Weights of a small GPT-style language model, trained from scratch on English Wikipedia: no biases in attention or MLP.
MLP neurons of a small language model. Each row is named by its layer, matrix (up: input weights) and neuron, and shows model dimensions 96-191. Each number is 128 + 24 x the weight over its row's rms, rounded and kept within 0 to 255. Numbers have three digits each.
After each neuron's rows, "fires in" lists the words (lower case) most often at its 100 highest values on Wikipedia text that the model never trained on.

L6.up1209:114077123138139123095166135157140150148080128118153154132149120129157144152137134082140153127128087144122087164087139157154181119143110217111174102143056111131139106114098095105162111123165091119145116139117148156101130117112124129106125150134082160136174096140107086116166130131104097128
fires in: "in", "father"

L2.up795:143172125078160136094112167132171113095089125137130164140088128112117116110158117130118169136164149112102111125117132146085101103128142170125168162135134147100099144120172131145134130130139152122107129142139103128108129126144129145108108127123150112164157127131128136150128172074164120153
fires in: "have", "three", "t"

L2.up397:103149165132109145102113204110133150094113161165139129138122099109064114120153147159127090073124107151166081110127154131136104133092147133118109169124118111126141113117133126135112124116142082128108149129134106140166163174110111151147118130083133123145095142115132139121120112105125143123
fires in: "in", "big"

L2.up1015:105096111160181145085122105145152108093117103126102123141110127122116114128150073108168147127147148125155134145084172119122119114125185143141140119152098106101168165119164097136147103106111115133121123197105153153132091130098095121146109096138145109114159128143123118132119149113115124157
fires in: "this", "david", "bonshaw", "tonight", "dave"

L8.up1531:145107150122156113115090104151115182152136125142136114121129124155134124127175114139121154134172106172109117138095107109116112140111129107139115147159086126108132128131148125130148146095121168131166098128129155137110129143165160126104144127112085138177103107113169095141166087091094086101
fires in: "in", "involved"

L7.up922:138124106154167113103104165102128108112098111155112145094095073117104134134112115128121137153161105113122122140100159159113082131112074167124155114145137094132181163138133107153177140132114120143104133049100138113129096069123140126091111129164187094104122163131141120097130116145110111146
fires in: "has", "not", "some", "based"

L6.up1272:079131120132123079086099139121122133122161093118108097156111105169180085127116098044108127076131121161178139080158150112151132142116113144177148164124100123106122124140137146158129105134116081158143119106187141141128140117139128122138144130128120134136135154104096177140119100109133118111
fires in: "by", "through", "to", "until", "27", "english"

L8.up1299:101088081129124157168094110124134101111133065122141116108116170130142100087124153119089138111126164120145111144177127103111146113080159147117102091139138109138141111156115140130106170099102140184102137148189133142136129116155110159120116118098133130071143135116131129120112169160176130116
fires in: "through", "during", "before", "than", "until"

L2.up576:098130091146123153149099105136150141144108119123149139134061151111123138157128095119136154136176133102114106136153146137114117125107135115159148070147059131178145152113140117053111136132128163120134126135126116107146139180135132144140159146138111114135143123121135103115116141127106163120
fires in: "march", "july", "member", "received", "vote", "december"

L2.up331:113120084136145151148143125138155119108155135117115107101129136190101156117108142105151167132156126104112124132106160103134141186137110148145093123126144140150146096121148187157120120127161143110091153133112116113106147097098149139075141105096131132131136154103117133127083119135106117181
fires in: "have", "yes", "him", "june"

L2.up1186:127118118088119072140124128077125112187106140108140155119141131115102124147126136132121111157138158161091119127119160159146132096133132110171143108207143107092104076111130154104122131085170109119096076113131092112099128167109104148132155110151116150132134105122114093138123104100129138124
fires in: "who", "while", "whilst", "children", "velutina", "film"

L8.up1145:099158107126154121143148141133082147133158107119093100140120142121125091147119160128152081070138128181148141111106168146136145156141140130132143096160095120103136122114146048126133154112173156117081114155117109139136110109149131111144167158114137160157109106114138082095169131135093126086
fires in: "the", "biography", "notable"

L7.up319:082141132111139088152113129087130134114104142139095133101144121160185110155103160162126119169095149139123112141126158103163136143069150128134105171144140142120105136148121132091165093105122151071153127165154166162125104110097121162146119150104078148162129112109110150115125145082154140099
fires in: "of", "by", "in"

L8.up806:121098096087099091136169150101099100127216142120079137131103129137126091150096158142137133105155125125127116136139129138114133152087128135133146131104136131112127113107126142140128165112149153118130176115147140143103127132130184145092114142161162153136114114079179100111183155136106105129
fires in: "be", "being", "in", "before", "at"

L8.up568:162149127108150116137160178158148064109112092135124101159131121100127124143155164147083160126096131107138080115137088108147100160117105174124145083120150127130153114135156123077136130172150095123096124120111155100147126097136089157112089136146120153146094136101120115084133115125117111122
fires in: "to", "each", "increase", "not"

L7.up1042:148139104116131123139136118149123111133094102117145112152151057097120142142102142104131129130159121143134152144116153087078118107085082136115114138138113173140112147145142131100122125115160130111096097120111116144168138080153092130132158150116134143130112064100130100129152135123103128136
fires in: "an", "international", "another", "been"

L2.up53:119142121098140118110114156115197114108126131119152179083099150174131124089110128077139127114171137120113100141122121166093101138095074093110102124117061126110124158167133093128090131148129160164129095121152165117124115129122134114145099110164173127160142159136116101165123110144154123159
fires in: "has", "have", "island", "hours"

L8.up2:142133100079155134173061150142115100145160115135126139114157152112133126157095133155129119157110128113138086120124115154091115135154131140144139138090159108075162157148142115098124140118177145141095124150143112151117100134184122145151135092107128132139145097156099095140162134115157123116
fires in: "at", "to"

L2.up1354:121083107129129131094153125086189159057142113124142136133130123145121149108110097123138153139166125125157114125146121171064166110124066150115132115150121122155080146133134137105129136110150124093120105126102173131111150085135126118120127156119127121135127162135134164087108132132134136104
fires in: "this", "it", "three", "he"

L8.up576:125109091111175120086128127158124143112129102102156107096133144131154072078143120135145148143139099111162129129137163189139103088085116120111111088131114130123093143087148141120124119128061112107133085145131163132104100089092118126113166139104130170118117130168130157111129161178108129164
fires in: "july", "february", "january", "october", "june"

L2.up281:173104117146121100120128086147101121136124119154174131117134109132135112130147132125154134122117167123137116139122131129143103134093115104108097098107098077147130119157161143148135157121111135116149079123114138132178139161146147134115106148145099137125117102113133127181125100089167097114
fires in: "in", "international"

L8.up846:145185099116114161142117144093096099141126129135115161150141123139126072119124121085120138122123142106120121113132070152115125133096121159189129101137127110124175095149126085100135154118152126152141130133140159097126159144133136141130141151144126107090096147173094064108077101125110078151
fires in: "this", "that", "thomas", "than", "through", "thompson"

L8.up1158:132173142171180098141163127151124143149131114133128134119129126134050124103127122080114121128116170120105094124146094121082130168153121120120109125140103110120115147122209092117127168134094078137135133115060133127100127144140116115144126148156109137107112093145128207111128099150112135131
fires in: "was", "is", "are", "were"

L2.up1254:145135114163107117100147141093138151140151088097132123126109105090072126166106140105094137144129133122134138126156134090135137111112133157107114111155083112117143114138101144136124140132157141169096148176154126121177093132134108102159110145098146136134112106155130119146109184114168110051
fires in: "june", "would", "july", "junior"

L2.up664:169104113139097128116147128148091126145124119138139104115128112144112122144131095103162135129141134128139124154122178170135111106098156172153135169130108106078106137148102124140150161161132107170119120168127118133119127091127132122174156142132106121099115128161144114139100161174143094100
fires in: "have", "david", "known", "dave", "davis"

L8.up112:165138081148164126115127102097146115131123172103118156065116112152124120131124113156090125090116162113152124132132179131094132141114100129111113116082141132078138124129126146143147154100106122087123178104115118179148130114116141170134099136110134147138101074101166102143148117169130140102
fires in: "in", "on", "of", "at"

L6.up746:111090140135091115141152175140132144162162158110147117135146135155136140150121149118143109080144138107136125146125112123101142149104146153120136126150119162114147128105147084117168144106075103139135097148069095116173141129142138113115132084107146171126134117118116122131100120143148128125
fires in: "an", "analysis", "any", "anema", "the"

L7.up456:133091119097153179140114126158088117152175115138134146129099117092164098100136174131118143150154098124124129092129124125110138112094106116116066149122110150100123138147112151161099102137134084160122129115116172150158164111109118104129121136148122103085123149111122118129116140090144127144
fires in: "it", "species", "its", "member", "than", "synonyms"

L7.up734:146131094107112137104110092062134124091099138141127136118154145102143145153147099120139125173104147124102131167133128142138154167101142135132121159121122134103096114127104151165141142118125098130113141150156139130149123148156100152091130139141146105121139129147088191151137140116119132144
fires in: "she", "he", "it"

L8.up232:118139130123171127144157119144116111144139101120147102105142121098122099125145155142109091135161101158161150136124189113124131133104121190131125133138101128149157128137110138144108095134118095131127118088100128111122114105155099170137136107119113168122104112122144135084151121092093182138
fires in: "at", "of", "from", "for", "on", "to"

L2.up629:140147116140141121169157172139119135156160161119139139134106118150129120146161077124142127112102141112093112099138144168086130119102118110104145088117127093147121127159121163122125165144087095117126131142129105125134112134167123142127137093117135126139154116100139093104144098151141091157
fires in: "on", "one", "only", "oregon"

L2.up1187:133147146137118133078125148096105142119107106087148101149114120128127118110155124084151141120155102112139094137137126161174097152120117161112101139154120125164179133121099139159133126151096175151113097165127121117132129177137126102180145102068150150119153159129112107140097083115186138111
fires in: "in"

L6.up89:107101152124137146135136115104103074120165119156096156111154092121178133170096114111143115122175130131125101132104093109141116144092186154170132124114118193165105146106109137111101125112087143123142140124117168122147152122061073145116129136119144153136119094147133142118089135104124117113
fires in: "to"

L7.up362:098141070090106130148175132147097157125102159118130122139160105117117111117122123122116135151071119116116128115147135187107156137132092178117148101105087126176105103137088089126062119133158119116131114113126143142128099092125128133105144135094160096184151119103146100130163121130083134137
fires in: "or", "original", "years", "and"

L6.up1340:117160144146113145101092137089117162096133152148136140121152128135135122143125147096179119177124092173124102133162131120148170073092140136143171104103069109125121098123128134134149132121123099143114124118113125144148149131152150131087132111157140129109112110121106111117094133112101103101
fires in: "this", "james", "western"

L6.up857:113158092140134146149130142126171137139118134136122117116094149082111166117135172166118131109143134111148115123109175122129136120130111192157129130115154135150135094160085150131169121131139124105173143103098100101119126101126152131121156114133070127114115128129163120103115154166113107116
fires in: "third", "large", "second", "two", "powered", "first"

L2.up1304:098103099108172108105125144141163143108112106175136117115079120140148132113119109096085188116153138145112131130123137161109124150135138146092159129124083119189095136139102148112114129131130171154145119121161119156145100099142100136109145128124144139104117169144143127130106141102167082139
fires in: "three", "john", "large", "university", "ngezi", "johnson"

L7.up240:127117129098130127148142145125137125127139127116112091089081142139124108125136128110143139113129141103116082108160102130127152138170150114089139160126114159122131114147114133070121090123100120122100147127178136127157149114185079122147188116130149112110130110160098134095127114125112124122
fires in: "a", "to", "at", "after", "where"

L8.up676:135120092147079137129079169139126135095115104143108146145162100143101095138149146124117133123128109162160145115134126146084119142156177176131116118106118092118150128105159148141181125114165142148101119151138156123096079139135120142089139109130113099112163071141152125136138131122141145098
fires in: "to", "at", "was", "of", "is"

L7.up1420:109153139126105153173141152127141054126142133165115122132133122146169110136136150077148133162165143135105105167119176142134144140120113102132141179112155132161129121117113076116131100147135131163096116142151156066105102145131171137107146094148112163082132136139128103094150140124103144113
fires in: "the", "her", "his", "when"

L7.up161:155158132121109125122149126086113093149142120079115137150172113110144148132138143123132129139093111133142135150132163086124186135098103169123151133132108122177140124121128148169159112129132100091147091105113149107172133077163150106142112136091125141152174139141176125131160107123111121108
fires in: "of", "and", "took", "described", "to"

L7.up1458:099104106159147117090111096117086165158118137109137104107143111098128118123103170120107145147119133152125110162113159105102111153104097116156153091106101155165123100162180141141099099159134089163144092117075135085134146104116137159127121135123109075181116143094108108124123155135114159113
fires in: "for", "to", "first", "third", "was", "with"

L2.up982:147123175089117113131121133123170134121189123132156161131126156115170121138131144151149083149098176105132134123132146112140093127100123107134113121106101134160094102138113137133140127142107186151100097145136103121159110138117189110153127127122147122151127086140051182132119120149157124122
fires in: "it", "its", "due"

L8.up569:119146117198166109113116145126154137079106150141120140132144096103143096104160134149137106142108096131165109119157125160111174082105125175115106131115102139131112117130119130119145121113132096123109138098141088086110072123145110092121138141149098147147156115128115165128173134146124105107
fires in: "that", "which", "he", "who", "and"

L8.up5:125097166174093114127163118128152104152128110132147139142135086162127106125114132113096141099135125104083106119075150116113134187120169093107122128088153164103108121092126134144144094150134104147178134116112139116156123164116111104134132142110139156136110148110133156132161136112097158144
fires in: "to", "was"

L8.up435:141134148082113127126128107130133128150082149163122139134173076144126114157093100119160102112129171175140086120166108104104062059146135149132095119137124161139122092142136161132125105127090098111134104096140124129087093131149149143149120095121121141152167126134141123159102115115132154147
fires in: "new", "south", "north", "analysis", "east"

L6.up661:110117148129141162099129106144142190129147145112124136113153135080096095130136156109127150150122179125144156139136149124122120127153124172081122124147105128170108109124116113134136100120112091112139151073120133177054117088132151124112120133134137131115144123186113195096102126164143093121
fires in: "january", "february", "death"

L6.up1408:106142128144126150105112182129142114173136151124140099102175186091147118152114141165165132094150119114145114117110182135122141138110131131080088085111113113134122147153103130127188144124123112151132146159108123168138090117143142127147180125122132152137155135141156117097148082107140115064
fires in: "at", "development", "of", "developed", "all"

L6.up92:159142147124142112124131110135084112124140118101111141184090132102124144131076156106101093154107115115139139141129117113130101100108111133105140089160157097145091105161126090130125127157155124149157110093161143128120118079096136154105131100166175105132153111193159091083167107131146178122
fires in: "season", "own", "released", "reasons", "football"

L2.up238:176177130165083152089101116129096098128120123106118171201134136103122136174175156157119146130138115144145106140114149109143107155138098084107172103101094116135101151108139110120177157102090099115162111112130122067125155067141129138155169126130126099127099171130149171149129125151146117123
fires in: "years", "year"

L7.up705:176145154141105124090144115086142095089101144138115163159164143124107100118141133084135119152168146128152118155138138085100146092115126151131093136155107137139095088113123125194165117096127108129110103113075137122139087143143115078149119139128101124126126143160142147105116113125085133105
fires in: "he", "it", "she", "later"

L2.up1342:184110144131142135111134115090104130102164126147125126141145102194119131122103099121141116127151150110140107098124118138139150135127115122155127137082151110156127130114127140149149129098102165132112092145130138098130152102161121162136095136145165105144121135103091100124120160134123147074
fires in: "john", "johnson", "while", "jr", "johnny", "jennifer"

L6.up490:119148154122158144152131124128106132081102176140106149154135106131141158124082137085090144156135107140150188091131132141087107158102114140133114095131179133139122115107149128138116112150112145115106128137165153153152173121154185112132110127136124117126136167113161156087125094126130132160
fires in: "of", "film", "films", "help", "himself", "pitched"

L7.up175:118128138107110126159158090098131149131130118134145147110109163172125187147097167131124140123097144129163112123131131171118126153147117122123149181153120086128093080150116134156172082129121115133138164130121149162130117146117116135100134151108128187125101146144072050137129110095153174134
fires in: "is", "the", "in", "a", "are", "had"

L2.up771:110113136092087127137121140120123127130179126134122103144114121117177158103179150113127117094107101152132109107117123177114134074125141116126112137122101124120137123136117142121151143105123142162089130150148134167096143105082113125144106171133167163109128131131122177159146208140130125125
fires in: "its", "american", "as", "apps", "of"

L8.up557:120128099124143129115141128123130105142086102127123138124135131088148163081143146123124109112159126136158121145079139157112065158157131120106112120131140141110086125141102105120173070099133135088108124134121161164136147131138107123135108091093143135158166107118122126086116132139136135141
fires in: "an", "another", "any", "at"

L2.up153:148152124142154140146149108099113114129097109138142151159149113100165133108164112130141149169092125105149133153092155162108138121133110158136089110150126098149116135159121140096123146105133163116083109119109160140130103122143125133142116166165200106110153100121105137127146135111120103104
fires in: "november", "while", "not", "houston", "notable"

L8.up1213:082112127105103156093118137135128135172117153067129163088114153128147078119136129125141149115141096181131101173141112106148155129109138131076138114122120105113079161146097143093139103126164107124158103135177121101106118113126106165141121119148103162088134151105133121137194099091161131110
fires in: "to", "took", "for"

L8.up1397:173153133148114120096091105135102147146091139111114087152100148135145132148120110101135120095142132076110134153129157109098146105166142147149156077120159155119124078174110185123133115133107109129142130149117136147139160159165168131154150101092134123082157133135130120104155114105124155151
fires in: "from", "for", "on"

L2.up1392:114142117097180158120137094189108135140122109105142143134132110126103140144136170098075136134126125108122100146147162133100128150111131150106122108134124134175145170085137153141168155122093144169093130143127150101107161120095080141131159144145116165158154130109119128128115128137156130077
fires in: "years", "year", "formed", "force", "form"

L7.up258:124153069130109121137153126153128149127139158114111122099103158140150140162136157132099129100100105123168091161124135117160113148154076098110112128123126110076101114128173151122115113157157101174104062161104132167074147105131123149134125111114128176111131106139106151120125128089139194153
fires in: "at", "year"

L2.up1350:112126094117126095139092133117138083109156137110097125088100115171145102128107114172142119142120128110136103118131123124171135112131130158119151108075125149113107144143099151119121105104102126120140110129116122104117169145047161171124109168114110157108144167150132110079106146146109095118
fires in: "after", "until", "at", "access", "account"

L7.up371:148074100147111109141119147132120131143206119150102113113106096148163152144114123116134112129099139067136130104114130146106109107094184134119106113149171103123144112166142144148118148125127117089101102147149137161131144142106117118172132146141090160088105151147134172109135126082107107155
fires in: "of", "on", "duke", "member", "in", "american"

L2.up1432:147129116090120135145115176156149132097123173164131122102122123133137128134134120113112133121116132061144124088089114147095133157098141145132134125081145118144138160098089129133161140168130154091115123139123111113172107149135137143164087120150141127149134126111155119155134102171181091129
fires in: "last", "home", "life", "have", "johnson", "hours"

L2.up503:138137061121143133168136132122108131114142132135177159158126108146119144125137152125162132126120136151118117100150115133161086117108150099105102160136133112146162120140113134143137159127153139132121118118128124084160115103068160103162172133161114099138142133095113146130153143147136115139
fires in: "who", "while", "whilst", "its"

L2.up802:167145099167144127126167126158110093119103099151137171131128143140121154150095102146117140086111160135111109128093148128115117122176137118088118167128098158163119137128123152111158126074108104138128113164124133097168183152099177140168138097138179119141140147117152135124140091109158146155
fires in: "than", "but", "bank", "station", "led"

L6.up943:069116106166139185185188147102142139109137195107146124084132121153164115112130128100104118128132117116111125116127124110134142101143140133150110162168141109142108099122082131125117126173138107139086115137142133151138127139099116118157154133112103158152186142172140141146119133142128117139
fires in: "his", "that", "their", "march", "where", "when"

L8.up20:088174078097160090100164101138157155115161120150117116118134141125112122104173109117177111173130095132097150151180103159122155124111146131128140130129123082090122109157075121131151128142122103114072142139094122151162120081152163143109127150091156105148113130080128120136124146124149130120
fires in: "who", "which", "so", "while"

L7.up498:118134143148130098100157123123105146112116090145120110109145145134149120164152138103127130146100132130146145130156105178111144116103140167139178188165108111101074169106137129141158100128139135115106133150075153104128109076121139158102107168131159154153141131119087101123131162104128152121
fires in: "he", "it", "she", "who", "which"

L2.up999:127099141124107145131118125126128143159167124106137113188135112098093128121126139161098158125127139121153134134130177143137154101101160102114147116100106108131148120090187144130132143125107101101126172160134146151159129142136112155118099173118148168166073118133122139154111111095112146138
fires in: "in", "january", "july"

L2.up248:094108104122141138138062126087125118106158128125143131134140146095114165139077138150165111150106078119112112147114160156107134146115162093114142132132127113152150101103116106104108087154139138114113146137127122117131114164127188125162177158091155126134149106148134147167109113177118131108
fires in: "american", "america", "australia", "case", "association", "australian"

L2.up517:108167111142158148130098143104134141153118129112093156104111165117143132176155113136120132109101103111144141081098124135159104151171104164114129161125140118124137096174081081085104116112122130116114127146104156119119113113180148111128096169076091168162146174143202133118116117109139159086
fires in: "by", "via", "children", "like"

L2.up1048:113127164138118110146110076117119130118170108146111121157186122115119150090135101122111153115148135157105121102120069132139132136160111128157140110089143107163117135121163129135143154085116134109171119097134140125175128119121092125112117132159087102125110137111102158159134168113149179139
fires in: "season", "london", "league", "women"

L2.up69:121161077167115152121104108166115100155186102085119101094112124149129108113083130146128114132104125159114127136120131109134123130152108129156135104122122080104164125157160132123154128136085162140160146115137146131116174123128117110121071157114105107158139129124139152079091156153102142087
fires in: "after", "at", "american", "athletes", "athletics"

L2.up1277:142082169101132101132153132136104149093170102134143111128135112139173144076100149143098104068084149139161143143106150095139120135141167144123145130093120076133175138137138184099144129104100132152124095154131102125125137100129115151126139157130131128142137148112121133117188101118156163158
fires in: "of", "were", "platinum"

L6.up1492:128095144114127103177146150121187086089134131125119160116143075142164109157174156151090121134101130114073174128135156139113116106115109133135166128133075118136124096128158129117159115089121116140146133169114128097105154134118150090117140079096148110120133122110127063110131152144117165177
fires in: "an", "announced", "analysis", "town"

L8.up786:133154132087128099158106130154140125112112162128140152149118156072127095111100097134130092121146142126101152146108141167111150101097142100114160108137127127123117111129120115104152132153149084111117120189114160124136140109112124142135136143146093154118122112132153073129124123122084144141
fires in: "the", "county"

L2.up653:174123099084095123138132137157150088116093141139156101068174142136138155100171104137147157132086106119151122150099115129150126137141105131126113135152127111111137158145135130085136114128129193152107119152128141126123092146182120150137082107117123162150126142136143125138117089130146124103
fires in: "at", "to", "nearly"

L2.up780:143169089140094108151133151091137137112132133112192135152162074105102130095138131120150154110169121103115144140139125155138142132097133117133126117128116161160124149096114181135155124092109097138117139133118124119148118150104139154154111135173116064121110085104151128167137139089112154127
fires in: "in", "july", "township", "season"

L8.up1239:142150099122148132150155100106110133104135149089084120083115107116130106112111134119113153159118094107127150131142157144135152135125129138137138102136151105110111172115130121123127124127130098098116131110093137176114168185102167181136116135114139164092157120131187118125173132103177137119
fires in: "of", "program", "programs", "for", "in", "process"

L7.up1074:150120117120106111172149131109146103130074107064148161124100101109133157132155106098133167137153125106122104178131146105103097170138096156136158136102134118162095111123129108139122119099115089139097165106135101135107125141128145112112109140120162119122106153145090073085149075160120175143
fires in: "an", "any", "announced", "another"

L2.up907:118138141142162094123141117105123122178110137132132150094146127138164092132090133149107133111137106180131071122076144129112115079139120062147141103138153087071113130143141155145144087148156125104137155140085161086095047124142103098105110124147148166133142110124094147066112129130158137134
fires in: "who", "at", "while", "giving", "gavin", "gave"

L2.up622:161102157123091091108135083134107151172145145134124155130159111147160160182129095123106173148138116132132124170114147143162129121143131111091107160119090133150099145107174158078177074173149158153113113159103144133116117164114109092179126131137163133152136141149156175144075186135133097118
fires in: "his", "tournament", "fall", "your", "four", "her"

L2.up1139:132074135128143126127132150148153092163078136153097123119143146162160131135120127157134109118126135140160136117075085156135130139143132160141152101145164127162072128143114123097138119128145128126102139152136155163136111188145119091127172105128130105190185107133085155118137126127101084114
fires in: "state", "station", "star", "stage", "larsson"

L6.up383:131091131134095088121160160109128122119113140095134128102156130139177134137158124101114165156143130119089154132129124121088136138110120119105054141103112126119081121116104130181117103146109168143143120149151156102132127130104117147140103134129138118160129135128097143154128118120164145143
fires in: "it", "its", "becomes"

L2.up526:113145110172120119144131167120129089105151086136132106142137094090129137137111124119153133111095143125089158093105143122102114097092115145138106149103111132112119085080167142147116135140140138151079169124168077115138138172136147162168136057133150132135150106178120117097123157113090156144
fires in: "american", "after", "over", "america", "awards"

L2.up1244:143113136122103139109137128122138138167108090164122137128130136155139129125110093105157135178123114097127148097121130128150137106150083158170085130103150134224149137117155097136142126120122129163099127109153159165134170138129149107136131128177108110092167126150137103155124141149119120136
fires in: "between", "back", "backing", "less", "northern", "black"

L8.up381:146103098125133123158133162126123130137104136106126118169149116145128123107127152121127115159156145169100109132126174155113109119138105117118133156123161126168085137125119092102122102137106098137112144119091159122143124167162134110081110119102076139114147143167079096118132096137126131121
fires in: "an", "analysis", "any", "announced"

L6.up1088:149119121135090123152119141135122114156149109129097138077134141111128095162122118102131135164112109101138130147109099120083107111085140164110152113137174099099121110113149145129113118142152116149155116147146109163076154108110093136116121132091111090128160129136116114117132171103184131104
fires in: "united", "at", "on", "north", "fukunaga"

L2.up1452:111143122110157098142093104034114126112163125135121109175101155142137098142112157152160132131134112140157092126146113127161145114140152129147101149104129136102118108116158158092149112110127156114137124151162115099119127156135097134124126131126138104154101110090115127102116143150131143113
fires in: "april", "age", "after", "against"

L7.up521:131130113107126141118126123135126104168096163098178152119090134135068129139160108128138141116112126102081130130148107188137130098158146129139128145127122103076163113081138148120168138142127109050144110124138099153145120121107110143114140106135098124111081113147121187100128129100129127138
fires in: "are", "is", "were", "was", "had", "areas"

L7.up862:142149158119136127132114114109099127099129117107129147154104173101115067136108131114138165117158112129148125109089108115143119100140111105105132107109136121105127200158128159162098135105117123101112134109123158145122098093126108132124143093138129196146145100116156156063122113061116156084
fires in: "of"

L8.up329:148124145117120145120177091106168157146133149116136114124126155174156114142138168124133151106118117152118121147131137161118132173101150160102130128109176111136127133097102109130142104146117087168106102147102135105146137106150137123155121097107146125174116137147130134131129117095131121068
fires in: "his", "who", "he", "units", "her"

L7.up1384:141110129126117138125115160134169145112167097126188131116140162116149148157118096103131140127124185148106164139098110153174156124098128172078094124173161136157090118123115144125169150130114126128111153162136126073138089108156147128143117134155098085127103099151077143139143120133145130114
fires in: "the", "she", "it", "he"

L8.up70:086167154138094113133135124144074132130131102105095112094129100156156136127091145109166136146119101107136099063134131168116128142116119134119149105105101121140140156156112127147115119119113085141114097082120144151132152129126167135147139151089117138088131128125130152140141186152135149183
fires in: "to", "with", "by", "about", "without"

L6.up56:117145132114098123122121199135092116107165144118124105134149134137153107116088113101076127176185113129081157136095115144158134147123136112129115146144208155095103151110171125138087102091139150118113113119139109155137128156073158135076112149128171117150139109103160144096104113102076179109
fires in: "of", "official", "released"

L8.up201:118150102122114086112105144154149143173123104132121071104116125172139106153148140172137154147119156194132083136132107135101177119120113117122131138158107119110140141119170140118170159136117125105109128123138151112105095118162143176136118141145144156154113101152085119119151126109091155121
fires in: "at", "on"